Weights of a small transformer language model: 2 heads of 64, no biases in attention or MLP.
MLP neurons of a small language model. Each row is named by its layer, matrix (gate and up: input weights; down: output weights) and neuron, and shows model dimensions 0-159. Each number is 500 + 40 x the weight over its row's rms, rounded and kept within 0 to 999. Numbers have three digits each. A neuron's up and down rows have the sign that makes its largest values positive.
After each neuron's rows, "fires before" lists the tokens most often just after its 100 highest values on Wikipedia text that the model never trained on. A number after a token or word is its count.

L8.gate91:452483522429512501551535527481502561514486517486507481481553566578493465465530504563448508527505554484500579479517476573584453465470559565542475456494515518550533605480493471540536462573518500524514514529488487527501511509431480512570523478472569485451509452493487521478517471496596469416560468562556538526508416503518507494521449468589454397565436488491394501514538524482479530485527479530463554570496498490509461524547470502521511539496460469460507527514530454541533490477529540
L8.up91:490500522519515469562514501469516495494478509522546489487502516580500492482533555481519464521505479420496557492530472534486519427559564540472445539478480522555509502512512527535530535424571462438525437570521538498584525534561516493464519492503510471515538409473511521495504514457464605534477494499503476554494532563427420549570526529496422516530501441487491541487498579490460430561533573457468473445487568469555494451460444465627520500480503486474545505494525549525480560510536470
L8.down91:505453544451590408527541456529485550571475491459474577483507439487522463518472436509430389497501558500473526515476469476504491484477496474487502410485513489537513459517583499499538592538534521460533578505470476561466548453561538493527510471394548445481515559415463509550459499440497475547508535488522469528507458472515506527521535551554540478494481523510508489528584451472479445472509535541433515477558491495509510448536560466474560511512489521504524448559512531459444467451488496
fires before: " |" 22, "\n" 19, "0" 10, " of" 6, "." 5, "N" 5

L12.gate384:422511537496514543502543492495478496534448482481485507533546492550459433465499518433493484500491467547434525516465549510561456478476522500550528449473464538539478494551483435476509451533493491472562439469591526509455483417492479424488515525545547504477463482470502522539503547468498493405507488489601501508462481439449489443455452487556461492467462450537477457491493534546464534588529543451534509585521497519542473528605567471573566507502485450537557443493575541557533482524475525
L12.up384:525550510443463504551490468595470427503563520527490545559497441550514543495540539536496516490460482404496510485540558451529484368476538550385486502487440525479566461575517457481524488539559524451492528448534482508525520513522529403525464487475502470512530463512533488532506499487543546503542507517541482435515492474540462427503505482460498490526499514504573550506566539511529465562543520521510474555456475498442556505475497510489553459501519470416519502619461535499453548498537479
L12.down384:486561524551516535522534479531456532494527528497524470484542502469517509528496450573429535534430491501527424497500537469506464524555494417502440530463426487585561466469518517541528479574517474550496504469530492539430489472554466506528513445516466503531462468453561411528459467421442479450522483514427510501554541511536465452478559579548514513547523453592504471504515493438472512483477459468572562486415493513508484484489481548447459543472496544430506516420507524431478481509506575
fires before: "9" 33, "0" 10, "8" 8, " |" 5, "5" 4

L5.gate428:576383541472527444486424486522410457488513477440509512478503481573470506537511498487557517497487558515499494481469487500466538460507490584544454473530517526538535458500519581562528537482488493423484432554536511452530475484555470451461543495451549467581482408453481533587432501490513505539496458495545502523460534420557512470479463464504447497544468511497552439509507462516523526554498504485461441498433522447531417424465493464532497528415458528543530480509465504537508478506473488
L5.up428:484442484524463490538525473472510463531523467461581524543553472614512444492523482466544523558513597450541513427529505514494471568546473530525476492575545517513496442590465563497473492482454570495473484468481451494448527547454511534575523472544529538521531490540518533500495497525445495434446473528555524481496550484474607466528530474540419486474464493514502470485482563451520497524516467459488570507477504501471553394514573485537504470386430529552490460499480512487486496473500497
L5.down428:433438516534509505482568495557546556480499487501522507486534481531484496434441515509607468503494494489492529442505540520527506512508401461537454466546551491525485482474381500473564522553453477504546529484510513545525465477472509467556475500478478495517501464517516523464485474482516554476507476443440498501409466484576506519412557507540485465460533565536524544449549603477466459549513467472503528464476538491461506451517477489552572518479395466521493418519507531540392496452547459
fires before: ":" 35, " by" 12, "):" 5

L11.gate430:479466525497540543458519484465532479518521580469468490481510462438494504488536526450447550545532560547472531481535529516443470539499512424496548500445416507573515474504496439535492508477453510440458504475500495470490464459515544432513460510491496504523511464463437564532423488487514449444553492508588468539450459464488448432509391469485450512425441497525500479471518482533473555449566558534490452525492486415504498497526485395478581431517443519573508473478478553537494433507477537
L11.up430:512454459509497539552583519482501503437551504488492516430476552426500526492537512508460450536502494582499462485504395468469418461506477544434470543515524540491468530487442486519462518439523515492516523532518566597471538569473505486436487510490501534481512480497515434457498476573452493541449500493478533562490478551559483465555548528521537553456449513496471512414518426451490475480496458521571458497517490458460502515452547565586582493451492470516492465527542436451510429462430504
L11.down430:520538476484478443535474487518521506474503528506533533526469549459527533519498472536458480522397458423513527484485502524524506550508461509459440551493620552439495512546535507517550489557493454509516483503506463426503540447452497491477468447476479569496519549499513593514518592474477523440507399498495541554512456543450498559494600507516394503433431495438491445538514462461525517496458476461535461515442489527484497502451503486510488479443519516462524489430526522579437489453582504
fires before: "4" 14, "6" 12, "5" 12, "2" 11, "0" 10, "1" 10

L4.gate484:547434553528578470557505534428405498518561524519467465429455474472553447478476555473556435496476500538488530478558507520523503488460519452470550520528487484549515544443517518473574484583472449433513457511563450508471517555571537523527451550542546522494464489537543481484445480513494429495429534577477503507485497515514552484554508521499504547487506575497520519457430520476474451536486548497476543555529579513571522507457502482518463492438533551534500475509484543514614490424514509
L4.up484:550481490526499499518542521454424492492545564539516489456480492529550500483505550515577505543520512494521557453510602536516472480512483493503598530497507523559493526469486450481531475512518478450599508524515458524428566532581496479570492502510560555460494493539475519477512480479463550525406483553491465518443484467506568475485511495497505586468519603537507485462457524509507457588457569452465531544558607501504520531487465479486459491489501539530537508578413507457553477516494428
L4.down484:488526450489456560556563469519508464464426476432544500481570474471450557488548510534476499509511539519541498602502470530523565497486490451550516497456461524497500461531533522449538496521476531539602415503496522566498529574533466508426544553451558419462490511503499524505461550498516505478525563488525514487524483503504537419494500447483453461546603551465509466523508513495519486496474525467481517448498487488526562419483557489524585550514436564506490581416543428505486499521463465
fires before: ":" 26, "\n" 25

L5.gate141:485530525515467477493476504500520500467485524512472533459529468462538478525523570453488578480466502509463478522460522619519529467492533469459468419461467520463521471404495456436524489577557565465508518506536534477463511574547477491575514514482470473490446477506467492557479555575465545532487528508544482488550450469534496476455525424400548501501504514442403466442564447478468451534457509491435492451528465548453447556519514401557481503489519470493524470516450579518475489503446467
L5.up141:506523482511529586463516505499502590497548567522448519437382494508468493493533497450557524482528468549512488492507567508447520522542452442476532503490516426426495483524491530463549468510517478453567453456505548493422511509540498546481543489493462464486477467444525518477418515560462522483414547472470510521497515516557572486500526479444445455453518508513489487440488521453412553573507469546478471537519463418454381529445556514526547537549515482501527501470507479490488422475454488
L5.down141:452506487550498546520589574488554514540478483581521569443461505530504445529487502488572490447545502434460517521476537469496492488599531467479523571481592429425492575554452571525457461489566485454448461533517480476498446480478516523533461564507458487486530503514489473443527547523498461473453518554517436525484507531504450511414553448456470459495523454531519505479487522499503462497508484479476482505534508495517451432464539529521580508482585524515489478513556501400477531560562544
fires before: " the" 42, " " 6, " a" 6, " as" 5

L3.gate149:511442540458555465546442543475573504478503546478484475480468471471574471550497496472425506500439469544514518526555574508507486564515451454537504576555462513502541521482494540478520498436431469506503530502415513440509472501494565520531486478495486456487557533552553477411452460464533450484541544543531553516470534505456515526565447481492523486462506469577550534477464511557512459440477430542481523559518535491546484489588614472481448468454490548443523538465510543467510461484443447
L3.up149:513499538533487430547490565447583496477525541475505518468462525439532455525493489475450540512481538590478483502516531528537466501505507480582581584568534491481517507496499544468517520529454499573516541481491530473478443476525512473471564515540483541448561565520535453364488444501528458503516520521503516486482459524505464472524477447563500433488520534582504436488498541551446440485521498503492499576427491474543483512549548494478450452436505488482544474409550562444528446456483450
L3.down149:516472465493476460444479584553505500436459521468478494497472460486536454556505526542515507451499506429534518584510557522479530524490571486548494498478501548467487512500461506455514540401489491520410497464536501523479486571525512500550489503472531488477584462589498526508447447489455519466619465498503525521388539472495484453436488522550543570486477467517474468509533458552465503474506476555422545507457441521495431502507581492414478488514550503455461477552517514524509512547399501
fires before: " |" 70, "\n" 5, " \"" 4, " (" 4

L8.gate400:490496476555481550479457480480479428539489485509495491520533428453471432512506607482471516481539518537493498498582484511440464517534530440528522480489476500555487454495402482496472552516488363500457464546470493548512460511485557464540411556515524513508499421507482531512421435502500438454523564565469534579434527536511488495513453463539481524437512550514499510422527476487507506451555533466549537491461499488482554511541502510528454524475572478585520523500504526537520536571530579
L8.up400:492518548431540523534528459501558485482514456429512536473470465475574519501540502404486535499514514473535466492498438547510521498537487537563496452449536454557486497500460534541510476509471472506484480510508561498580520477451485475540501416502449550506452531497443448507587524574442496427491441502508478461499520517431479474567514498463559489581432462500525442436637460563546469443510498558458456486456482559510509532512527515467475451498533544432494524528489518519517509505414455
L8.down400:524512454420482496435407467499495509488519549475521485506518525466527446448451503509581469515505482447539457516483581478477506441478466494542544451417513463612466457459538536428502491525499576568453503505474498503474481447551530438542519488534478441501483432436447494486534484491532524503477502485453472478466537520540482412535456515471532502506474465505439479476570502535419427454542508462533450481472484503440494441507529492472542427542426447525455507462562487462507556551547469
fires before: "7" 29, "4" 19, "6" 9, "9" 6, " to" 6, "0" 5

L5.gate362:496448483506538548491507558525508531494553573473446535460521467555499450478536446509595513455524445488550581502537472508492488472572489408552553537499503533522454457488513547482474456520443462523540502538491506501481401522536440511435485483529507567527444452495536534483494543504528498504573455536438550507455449494446524461433506394485477477482488610482484516484496621493481465527542457469495547496491515541587554499458512479523460427513497531540492482435478498531480516474520516
L5.up362:474537418457513551513469534436510475494484510442510449537536425492473550482540434505524540536531527499502546528525535545488498483505479475517526496531524516535475441489557525581490510449521540502500483477391464482546503512484482501525440498476534519621518509474528599469419520427467502489408506471476584543489552449489435460444447511482513488433529514440458528462541566488505487458489471508524497492504498503461565483478454537426497424504491517477556446420536539458523582447480513
L5.down362:452477449480449498425485514505416508498587456492504525471524538506474524462499442490484562430505484503549459470489517535534485465556496409466490475460514551493508433549491479445589502455404462484517564453464446456531413481549475512532499489507578523566533491485542529410500472519472419506461486520484560510531468588461522489543471518489436483500480413494440490426511537483475476495467511454584494515480497541526570541479464510542549474504467441516545513508533520485451451547463524
fires before: ":" 17, "7" 11, "6" 11, "4" 10, "8" 9

L11.gate406:539496534524551513536518485500447443488435541409512481423501427537447507531534556474533520470506490588458541563547466450425546465506532428459418554475523591539464494524462528529498424500465477506529478487494394550561498454510533490490441479546512492502563502462485547522502567418528491514523543593499533502458533503494527507494569497553485515539466531508489545509472481481533495530514549499479475495469429453489494396533590511455488515482536549554489461479491514534554468503513514
L11.up406:478459521535470550517490440464499585521467487473402549480524444433512518505480470467560468551559471452492561542517479480512493462442488517452496462441440561537524472521522519541523493508498453489473417511508506458532497527503520471553527510607481480514483425483526501530456603518547459524492536568523539542460486497551546556576557482530441441458461568476531516435526561459526544499546490457510507517493508526465476504559568506472503483529477468474586423525542474491527448533441566
L11.down406:484451467508448528450506478472482473555522477536432519512501462483518505494439453505494454501548508489601470488550483509442482531527524445461481462460524503487448497582542515450452451461517496481468514544549526540461561550549545460496479473538469543524545436490544526459479534490527499439584532490477559474388450566543427450486495482504507501501455530469523452524486567463575509497546489496516501523485428495559623500550564505547537481560498430561483563541529540489450472533471458
fires before: "7" 13, "9" 13, "6" 13, "2" 10, "3" 9, "4" 9

L3.gate380:531497484493572523463509520484482501442556522547449472524542480431508499504512451522550476526501555486503505471498469511558433494566525522516491500507508459471444492468455453540506487444520473472507464523472506470530451485498501579549546461494442488402571489552494576442496474462483511513404501413498486504501433433510481493507425492564575512555522403510504565507434447498376499520482518558487467480553464502442563486448480545481541497508507500533492504536520558448553542481449417
L3.up380:480475530552441517519485563501521430444605446490527512405449454509508522505368571519521598514505499521548439516484456478536562450499478481513497478502542481531525488480541509472552544491495516474431520507462503509431550424487514542407445487464521500503560514471553462505483495498475476461487504483473474566445519454493452530478542451532502474487503537449505457537469519529556388494495529567493538564504459485507508486549499502527509407495468494472539487579530511543560563483460502
L3.down380:481549458592532542521467470517546449474553491536495475486494471511446551565426508480519535476501598511484470482458470486537509540499500490515556429533486484488554499533485496459533504429501485547517463497461530516466527499450532556488402534449395555463523546517474484536468444522493596556455490429490502498496498460470534521515472512515445587479461382455458498520494465504522465423516445466441491468547550519527500512501508624511477539569491483520501495527535520561547522489556520
fires before: "2" 17, "°" 16, "7" 13, "3" 10, "8" 9, "1" 5

L3.gate322:505475483545502558529484524418535479459469511526485422537434456502510485476499530487499393593468493522466492484560553536443409435465461443492549519537496452505550514453463490472541454499458542427544456478496489484493510499498548478497512528479512520460467395530400462516570536537493462533470488615529493513499439476412488565524511422520495509478488498551501569504451521510484503441495500503529557476489518462514476519564533489489530498449484516507552523437584460545524480476478564
L3.up322:448500578571544458533453549421450437518498519484463477486416418537510485513497559466490511492489529494555536474551538544444483508500471442523469578529432493504461452518522492523505514529506454494545486529440465460507464500531576434552576477518478493507519443458511459471522570473485457544463559496528528526491504418524468470482480464546524504441469495497489463497466541514418472509441444473467576567478538501576474505543484412430536464471499512470519457518436520513480528428588507
L3.down322:536511447499450483546505507487521524463526477532541471511489507487402486536494395464553471519519482534472465574525569511438441446519502494456438582502527495539536574496461556441547494443473492487537518499513472469479529505513455446484469522549501497521493432536481515533514563549467471484495501497467441508527452527437494526531470504538464489462517473535444516416547486513483517408528516447450478425469509499505502495571606473461555454586458557514518530591557519404502539507485542
fires before: "\n" 44, "0" 11, "9" 10, "7" 7, " details" 5, " |" 4

L10.gate489:581571486516519482522517451439553563558480526488461434514483495455531462480516491514535549513440539510430491411451469507480504472507538495523508497495480458470440551502514531605463481424496489459466525458505540503479483530434535458457528587542545492481494533502502524416544481494557491480474449451412489521551506479540512534540507543489446510524523422453492487483509473486405495420530547495512476507509533411559532546555492552531555469452456440433451545481479454546537503512494561
L10.up489:506521544469594481579442535496528465489579470499491571458459434515477519550476528558555472477620501480447511463431519513489517449547504533510512509490473517503531521533498458545513494507479514567498497530462559461497433434636467507495456483521530483502514503519486505546525531477524514464561495503576601539541559442512461460511498564486513489529525554516515512497427507430459501552544502548517509472471514516624558472570530470493457472499451495507508521543478572477541535487494492
L10.down489:484568450547483510500467511487497546375395516511477489496499519488544492526559478451603508513505443461532494425538527436484508582526526429478488506514493508481535481438492512467551500469492508530387533488522541506478504570439479508506447483529494530569475520532500469422496490501460578494475465542483480507503398472497548498490464479400558534472451487572500500507499470543477551461479576488468446437500529485487540518559558500453541460499492523481508425447509500478573482474519460
fires before: "6" 20, "7" 19, "5" 16, "0" 8, "9" 4, "8" 4

L11.gate431:483470505550513514485522482469514519543488549519412510482537546453499488432508494502531505469572447560537570491464483536520485493438622519510540493519533508440485498444510500466506546450513485431562560480534564577531526471533463547547509502522529534536499454481509488593437487491505466478543551479538528539510442574478484476478451488670416513495519421480537494499505499598515461468511545527542497454455494490516511456476481447494466481420541492533561526517499511531512527489529481
L11.up431:464457519520492562545525472540470500510482537567533498504502463555524595500428509562464425383460508468539442483572545521499408445518429424479492479535453506533478509519489499524483555533512504488473562443455570525534497486490508528448514532443556461541517451494496469462500538487471508552533515414526469546479439475486448451477577488485548499467449510512495518547511514460511462517533503542512406429529505417577560499529566555553537491472492481538472499476563476503521477495523530
L11.down431:529537550539543476530505517533506524475474497496528537516495485489471539543499493509579428503483469492520530495480479559498522444462515475486431470488501482479552496490490515595443508498447509500413460518461479499512438503498478474561566543546455473540478490424603482523536458459449579432464473613554481505480476514491599481486485597539482537514602472519509471487477494544436550589539456555467473470513462519503512479561544535548431519480442537516477530479430510535509474560479481
fires before: "5" 25, "6" 18, "9" 18, "8" 9, " |" 8, "4" 6

L7.gate395:499514518461493414495466539544447481524573440548547441533420532427512545504540454420542505492544629476538501511464550557513458490545537527460508543489423533475571504464543538505459518536547517476463407487488519503500457470508526491550472539547515518457480502504505528490522400438470456515558483490565510505536512551480437581536518462553510568453467496475511558540467525576480495492563502508496510500487529573536497499508491523466482480507628503509485472493510562473455499476498487
L7.up395:555481516482462517501479481492497429463519471509509488546482488507569478552491427461534555511512545557510531567482571601537401497502453504509482474510477512437482504476455532472475450484491478519483431471533490440501471430536461506494494571463513521497466460554516503493455455473538408558563495466573516519535561549496467492543516490470496436411485451522468514478547510474425460548580488498487491549438492594475458481500479509468442404540584482531474500453466534550464473439488490
L7.down395:469426515467529466511557534485442544443491514548558480479597498483519529522567443563475472480493505542477489488574450520550601540561464565517498565511492470507485540535523483461525523463445552520474541484467485507488527552463520511454466410549517507480554506524592507560551438561532478501529452483457510490462512485519480536497516487590540528495468530538463506513513507476452577458436499469557561529435415559500490481550491508520484575502490515543486471535461474456492460584482568
fires before: " |" 66, " was" 4, "\n" 4

L3.gate218:482540510600531472537469513538520520501530494445437459472551492466533523483505576565591476533445522421492465480526523529516479560550466473514539543570478553477552496447527551492497477495506495521550440541485550446498459480548500495532432540554490509537419428534515497499449509515480531570513430560593521457540545554494515473475505524488484552562451485527461408489431518481473594493498453457483541512512491510444488557528562524485533523523493469526557476468445524521593466510508507
L3.up218:498522480516459504540532446572445499536497506523519564542511460536491516601525537561448530474555462481544428487487455399481486415551510532501425495536501484482513474515552474492580435471504522539491469438466548510562578514513542459488475470571452474529475492558541522463465443500509533457517464492446487477471543480514551491498527517510512468513474530505566512549473498440490449534466486467502469538439435514474467498557527469595508481507557489505486651528460460434473508519449494
L3.down218:520484494530535544465510487531523540400490552492457477456457485485508473492479516480512489548519448511479514543508518606505537530482487473475562540547556441506547491514447594495404502561519519465509418561505482584386509441487519534492497491435436535530520504521482511556486505508526529510471496514554405480456472526576566472500510506522511572558554479536471505489523532499495497496520476488500545483522524513534424474466484428478591464416508513546461508448516490576593447488520499
fires before: "7" 14, "8" 13, "2" 13, "4" 11, "0" 10, "9" 10

L4.gate255:474514497426549534524533426536484461575469513566451573494517541490537480449495500451585476542475535508455428556454523537480477526447478547556534470432583499459512502464492474507425405530525535530490447528517468505509485509530525456508508507514493426444493404512462510500476479489494485581457557455466507497474476569484456510443587545489500533422536433492449489478477472530459460505518469493490540427461534464555474456557425491528461435501545517529487533473572486528508521538480473
L4.up255:513498516548546503516474530417592507482446481548477472492543474489543563501508522530505540526533487492430463518513487504516542453492503511422450499499523504531535459487488490560524514553546528543474516492466538491519402463513495509452468534534576400525574432431486524523500593534549429481488434537572469512480500415474468497514464564534518477606417485505510494480468474509517517547425573432452473511451507497532527510551470542589465462468541556491486478490493477532513537517560509
L4.down255:520503531477463495527488577484485492461588457499538597440485483495482489477403423493485499512476465486476549490485526494426498475522459542428537468490482490592441476445453507441527490438520462469506508487484522539506517447467542518464398488529527455507568493573543546505524527459459462469546525411542501448469521541452503465465489481544498491519475573486560516496459489432537486449525462504555445466496454528442565466490545465504508493385490556473466491496482539434422540491494476
fires before: "1" 24, "9" 23, "2" 11, "7" 10, "0" 9, "8" 7

L3.gate158:471552533510477506514490501522517437526542454474374533542460535534518564455449542544494482484497532482493515530485520546464521518505500441481469479447538537474565403463525543526437477477525487543519512515543539478482478509556581449456494488533566493523377480523487564531466539454498504572528505528555526443515453483518514478488545515552516519464484496490535483491476539466488472441541479449464499534459652481531464459513530448440535557494541570474459536497538397496465495513459499
L3.up158:462452493451520540479509530439551526490504504598442424478484446515569504487495495483423513501471431510455513475482483498474469427397517464451541458548527513453427562465479507563541506533525535476476530467515507569509544525492480491554516476502558494477486561496491545522513477553480384433477463560486473502475519484451560463509439509476477503614502512526504466473522504598502536536524514473481515370515513484495528513549516524516520493482505438493555506469495458559441510534585501
L3.down158:486490490429507493503430499476547462507533521562503488471494563525549426449497501468528465526525494553483461499504440460443481511506482550479537488446505487530499488527434495417611490492552393429495496505482507543553566484506455415528506491554440474524523496530492525484464570470406463470481456496379493568438464469490496520500495546501512471496511519512436543452571478548480522477455499425497477469523490504551514496609511489508504493467517511492591470458477551469455563522523557
fires before: "9" 40, "0" 36, "2" 6, "8" 6, "7" 4

L12.gate116:434487493516499514456485413527491466522491519495509534415569509433505499504527495530502530487538537488507399521577513616535399471436565492481493501571479434511493551439481464515501523500460481539490523426470551511539492543465457523501499475433492573549462373467510502521508393490492512477429554491516506551478395538445505424425493496505492501546508536500532501507471495506489439440515482486538476459492450481532523492469475483502484457453542519501498521498530449446471503517552527
L12.up116:449447466451537495490464568498514492544516524470445584396545499510512479526514502492544470534501510502462478465507454568548488595471499530487553542487421491512547476486596479495538562510486519467455441530457511531522439407546462520506507469471475533471461465508487466543502460537448493523519551450528516597498497494408483544506429520537563559459500538524445502526579503489496483509482515518582544467525441489394496487413434490511454471483562502459501552491506488492440521523489506
L12.down116:472446500442446390505492494533479541487473454479425503505483488531588467480433460511423445548517529461485537528515550461577499472465458531533482490434511441534446554517446561499460500444468508524449487512500541464507491450504450496547542476555545525437471581527485519477483503506507531572563489522472536523569516525444538537565457508558491566524495537529454512479560478497483452562506554463503447484572519525445459502546439511500560514494463467559492529418552552553470499460494460
fires before: " |" 26, "." 22, "3" 9, "4" 7, "2" 5

L10.gate506:503511509512455556502508532513532514442488481581470455473424465533558481473510524462493510459443441483507472466538497539475471487515459498523493469439539471485523461494519481400523483513438574397559538492521590538487424488480512470498508474478531586503507525534520540449469488535454474514480496568466484512485493484421483492502497493583454551498492542486594514518543448561465505528480496473419488543516467464512501471526593565613510507476558557542496480499443441555583494512531553
L10.up506:486538500489438535469539450545568546455479542493537507457533470492489522486432523504498476460490481544633533488524485579501601450537547507507542483493484554528488387489583488485523520495547445499496457506425512479526511432500468498377504529452472445451483461550527532497459485566555538495468505485458493539512557485545458466467479470432470501452520477505516502511484469494591523563512478557486476507439461497498499489482516459523499449534434529413506506519473466536463506578442456
L10.down506:476477474568583489547518519535476488514494453486542519511526532552544583518507509456462499436460520557532517480546507547491498463526551576463481511571424551541487463459496568574534526496494519553441512519440594485534426456529489445483464482501518482513524455466546482509457531475426454469504573534471504503534455475524473469461540449543463483550489571510443445461449531462458487516437487501479533499560421477545517473543518499507480402545549420519443554476530473456532498442466527
fires before: "9" 52, "3" 6, "8" 5

L4.gate397:436521509431459476451469450587520447541520493509537548522503509565497484425425435574454561487520428444462464460545431501503532552480470498503467442464477447496490538493480551473500503525598556540522500493564532461560492503463498455523450533532483485554456481545456442501533530521481561499470507510496501454530505616488494537544453508531486504490547474503509495491527478514506516432549504451557544498459467456477502464477598471442578506550515490512482548526520480447481451504535393
L4.up397:512511541489478463549449514457498495471480541549503459451506446453499550516543585514496513573566509484495520505507519542482493492515567459413442498441478447463494474513461498538482528550495468484533384526481531474510479497559490546458534462524468465456533473521475439439563527472541376524530518437485411556469446493535534512523431526480490514595460509564510520460576517557525526466529524444473530581581559501560528557514520458496505458574499528519496493510520526542471514473484486
L4.down397:444496512472461493463496483475547525512504540568505495471426501533507602494530638560457592529550452498505525418461496487416493477444464473496562484480513469480532521557453501433475471538539478501562476437495511509503457466513496462557471457459460494511484453513508473497589429490470561548496602471535451453458476524539517506494501417466443515483497461528419462517530472498470476517545463491532477510547532479510497498553513544486464523516610520506425565465487493506532500526474468
fires before: "2" 40, "1" 36, "3" 8, "4" 6, "5" 5

L8.gate492:512491502516555523567514413469508568423518539504501507531490494418509477525492499501532600471482547497479452416480541441493517502603556525447499508517495440492496540515459484463506463478475512479498478501492600518504388453490487508587499495516473472510468436440497539486516508553443508435494469490522459582519483561506507485507536549450517436473463491427459468444454476455496490458480481456540465518472512472551566475527509472490510427474492451538494521519546483435517397404467497
L8.up492:528536449424520502533463555539513445531490520506544502470563502518516553522524535538540465482464542489436441431461456483582495497522552478516537519626469497522433490499511433464451543477504464449524500498480535535555537461514486511469380474508529439510454500404470478466472516495502491476524571477483457544528473595465468535518481510449502507564444533499587460496506458407542478500500483531560499510518533442533499496577479461458488450516475462505500481521571488447563497515442454
L8.down492:513464481546540573513560387394508473555528509528437554499521529455492531529437466500534495548456485549489436490530511503527474496520562536456542504505481479456522466476499534509451503467482472556457479488498500460485521454449516487542513448582470478552488518520490531551638537525486541498567517529524535525505527498525487551586514537452474424501490491496541463540509509461533501494466582507592475546619482498458541502548532464463465470468520505448519459419508445488479477435499488
fires before: "7" 50, "8" 31, "6" 7, "9" 7

L4.gate254:538490455470534499506439557466473483534480454446586555502532423470447481493514460468469503540486585516487567494553563533475451505433486480525548474508493562558499503521498491514543536501532457498566516451510486542547590495508518516515438521482431487426480406514466531500474550496526518532509526492483518559506519479464445527541501471501508463357406484515500527480473467445468524488482474504453488518464542432536432520478475465517513504500540639492548474475559524544536536510455536
L4.up254:599514460564554488531479516530499523533513451484466490553495453500511591511495461529503536491541534445553471525550455488446457558487499497540459520469475494511453481508505472520509561508499619475506512495503502421548520479465577468466496509520469514583415532493504537436520540445437402539486595535464531515548497484467513499540517519447502505470487538429527490506492533534519505452407467482468473470452505459443460526456495546536451448452520527404543457483486546507560528528499587
L4.down254:572523468633499484531438468541484505418519485535553481464543527530461516565468528469518538471494495500509473437591510538509493486535440381483485543553524509567443494541484538435475472523450530451514568465503467494506466508518561529493433457457472525538474489529474507441440507449536509478475527507585514548572537480513490511533514482477526503447531432465497534546459524479522441485453498481527531427518472541542499501540481509494423488466473490456531490495606588539530520439480501
fires before: "0" 12, "8" 10, "7" 8, "6" 7, "9" 7, " m" 6

L2.gate171:556457455564445494473499491549419543486457479506584562500557530509505451522495458510509542509470523458432458405446536461427508567454515479515509449549414511437498519488545504457476498473501493533540550516561537476528539495451461517485476469550474555481581445454534540475456560540567546511507524444501571489444550484487532524468527472463521571513494494496450450491368457497478517498461535506472476509499524537464441530535487474512520474449499499493490536467501454560522385523500493
L2.up171:501482486472478492538493520503445457501504577487564510497448544563505496453553490471524461596459529523492499471415510550490552473524468484463378453506523448472493454449559497513501487465504518479463511483485579453522606483471508476503553491473466519523523473483513479441445558664536466433453506418485478453480530535560473462524553416467532546526513456507475546439468539469551526498512527502511487539508501504494488467475539542537599505457513476518507482474449490542517457465507538
L2.down171:585470581447511570452508526476533502542504544489517531525556546520496485476534493497487494421530525497487525477431491437447499538423526533535517519508493511501529457560501515553559530511558480512519499577494497482541520608514508492481475504550453502439538527482520569517548500550430498504494583481382516448448512438458557437529518441476503482485584490558525488479449467550527512527548598458504542496491503444473464559474483527456492479485552529534469505477534534536509383498504479
fires before: " by" 39, " as" 20, " year" 4

L3.gate131:523460507527609612500543513519530574460566537515460470460536441541496474497467470492450499429533421501495482505537601465524484488453512495460546531449442477531573519513462442484560469545430524443495481532452538511495471487551509479422533490487590478471507519504538527573436466465509511441492523513514395504514502543407503533480506479561550428515484438498492496521487472492471504542528440532500516472465538483554445490520524437502538454549476459470548468498510499506444493533444495
L3.up131:463501541480509527511509466487474595444556528592502488411550485570562491588467554570493490469499542505534531517571485501503477588494488466483480424531448511521538521511411561522512441497460479459509474510474481503492511511559472490523457445487479533499551515595478472517514463441520485495493518478467373471451500515472481482409540492446504500447560477494507514519517437489564468564566543482532478548494468516491470518468502575495518447580517449487531501499527521532490495508398483
L3.down131:456490553556509427541507493501550519503466508480513565535539473457439504509541566574506511511465461519461505527454436461482531521567519483534546475512493462522462528535547391437454514430526559537498528517495496518405511462439556430496454512447461539539536531450429509482521497486493503486462521493499481486534528541587421520505521551430498498445503506512483506484526446547450420528579496523441485488521544567433519478488494513515477387535513584514515526531516474500504475489432427
fires before: "0" 51, "1" 7, "9" 6, "8" 6, "5" 6

L5.gate480:494455476569486520501495532462543479459444541506508532486531532521489436434485393561461545497521463431524435455550519546403509515460500467462540521502531425499495511483517575470529491456534456544447490401474488438557541533528529483537467517554464489503579450517503515455460518581482521464536478460465484589530450542501447514518526501479452487528527485546496516531479531444454469504580455509492465512429425543517545521571551498431459450549531495490477504476520432555537506506536478
L5.up480:465456523540541524507451500420484541432500493559530509422549464467517495494522462518600523538496453475363459498490471572498447534529479524529501501483515446520505545463528467465473483500466416435466512436511481477530486545500483499460466507531448525495570525542483451481496496507577517583557501435500512451484460507446481448484463505622532526478491467468459511494456518561483505483581372492536545518453530492483511564481478520458483513568527527488446488544450506474506537535498479
L5.down480:453505552422479507508520534501465539503522501474602534534524576530518448567530535483514523542451544509501516502561435560521486470540520480479493425458501548488548506560479526519498453500525527501535544577521479548477510477513531515462523478465527503545546504514581544504474502474471422488502458538589513475486477513516566439510517508546511497440435426463412501483554396467481519513453551437514507491523563545525402524458517541491471589484450498432527537460482552494531536517479579
fires before: "6" 12, "4" 12, "0" 11, "7" 11, "5" 10, "3" 10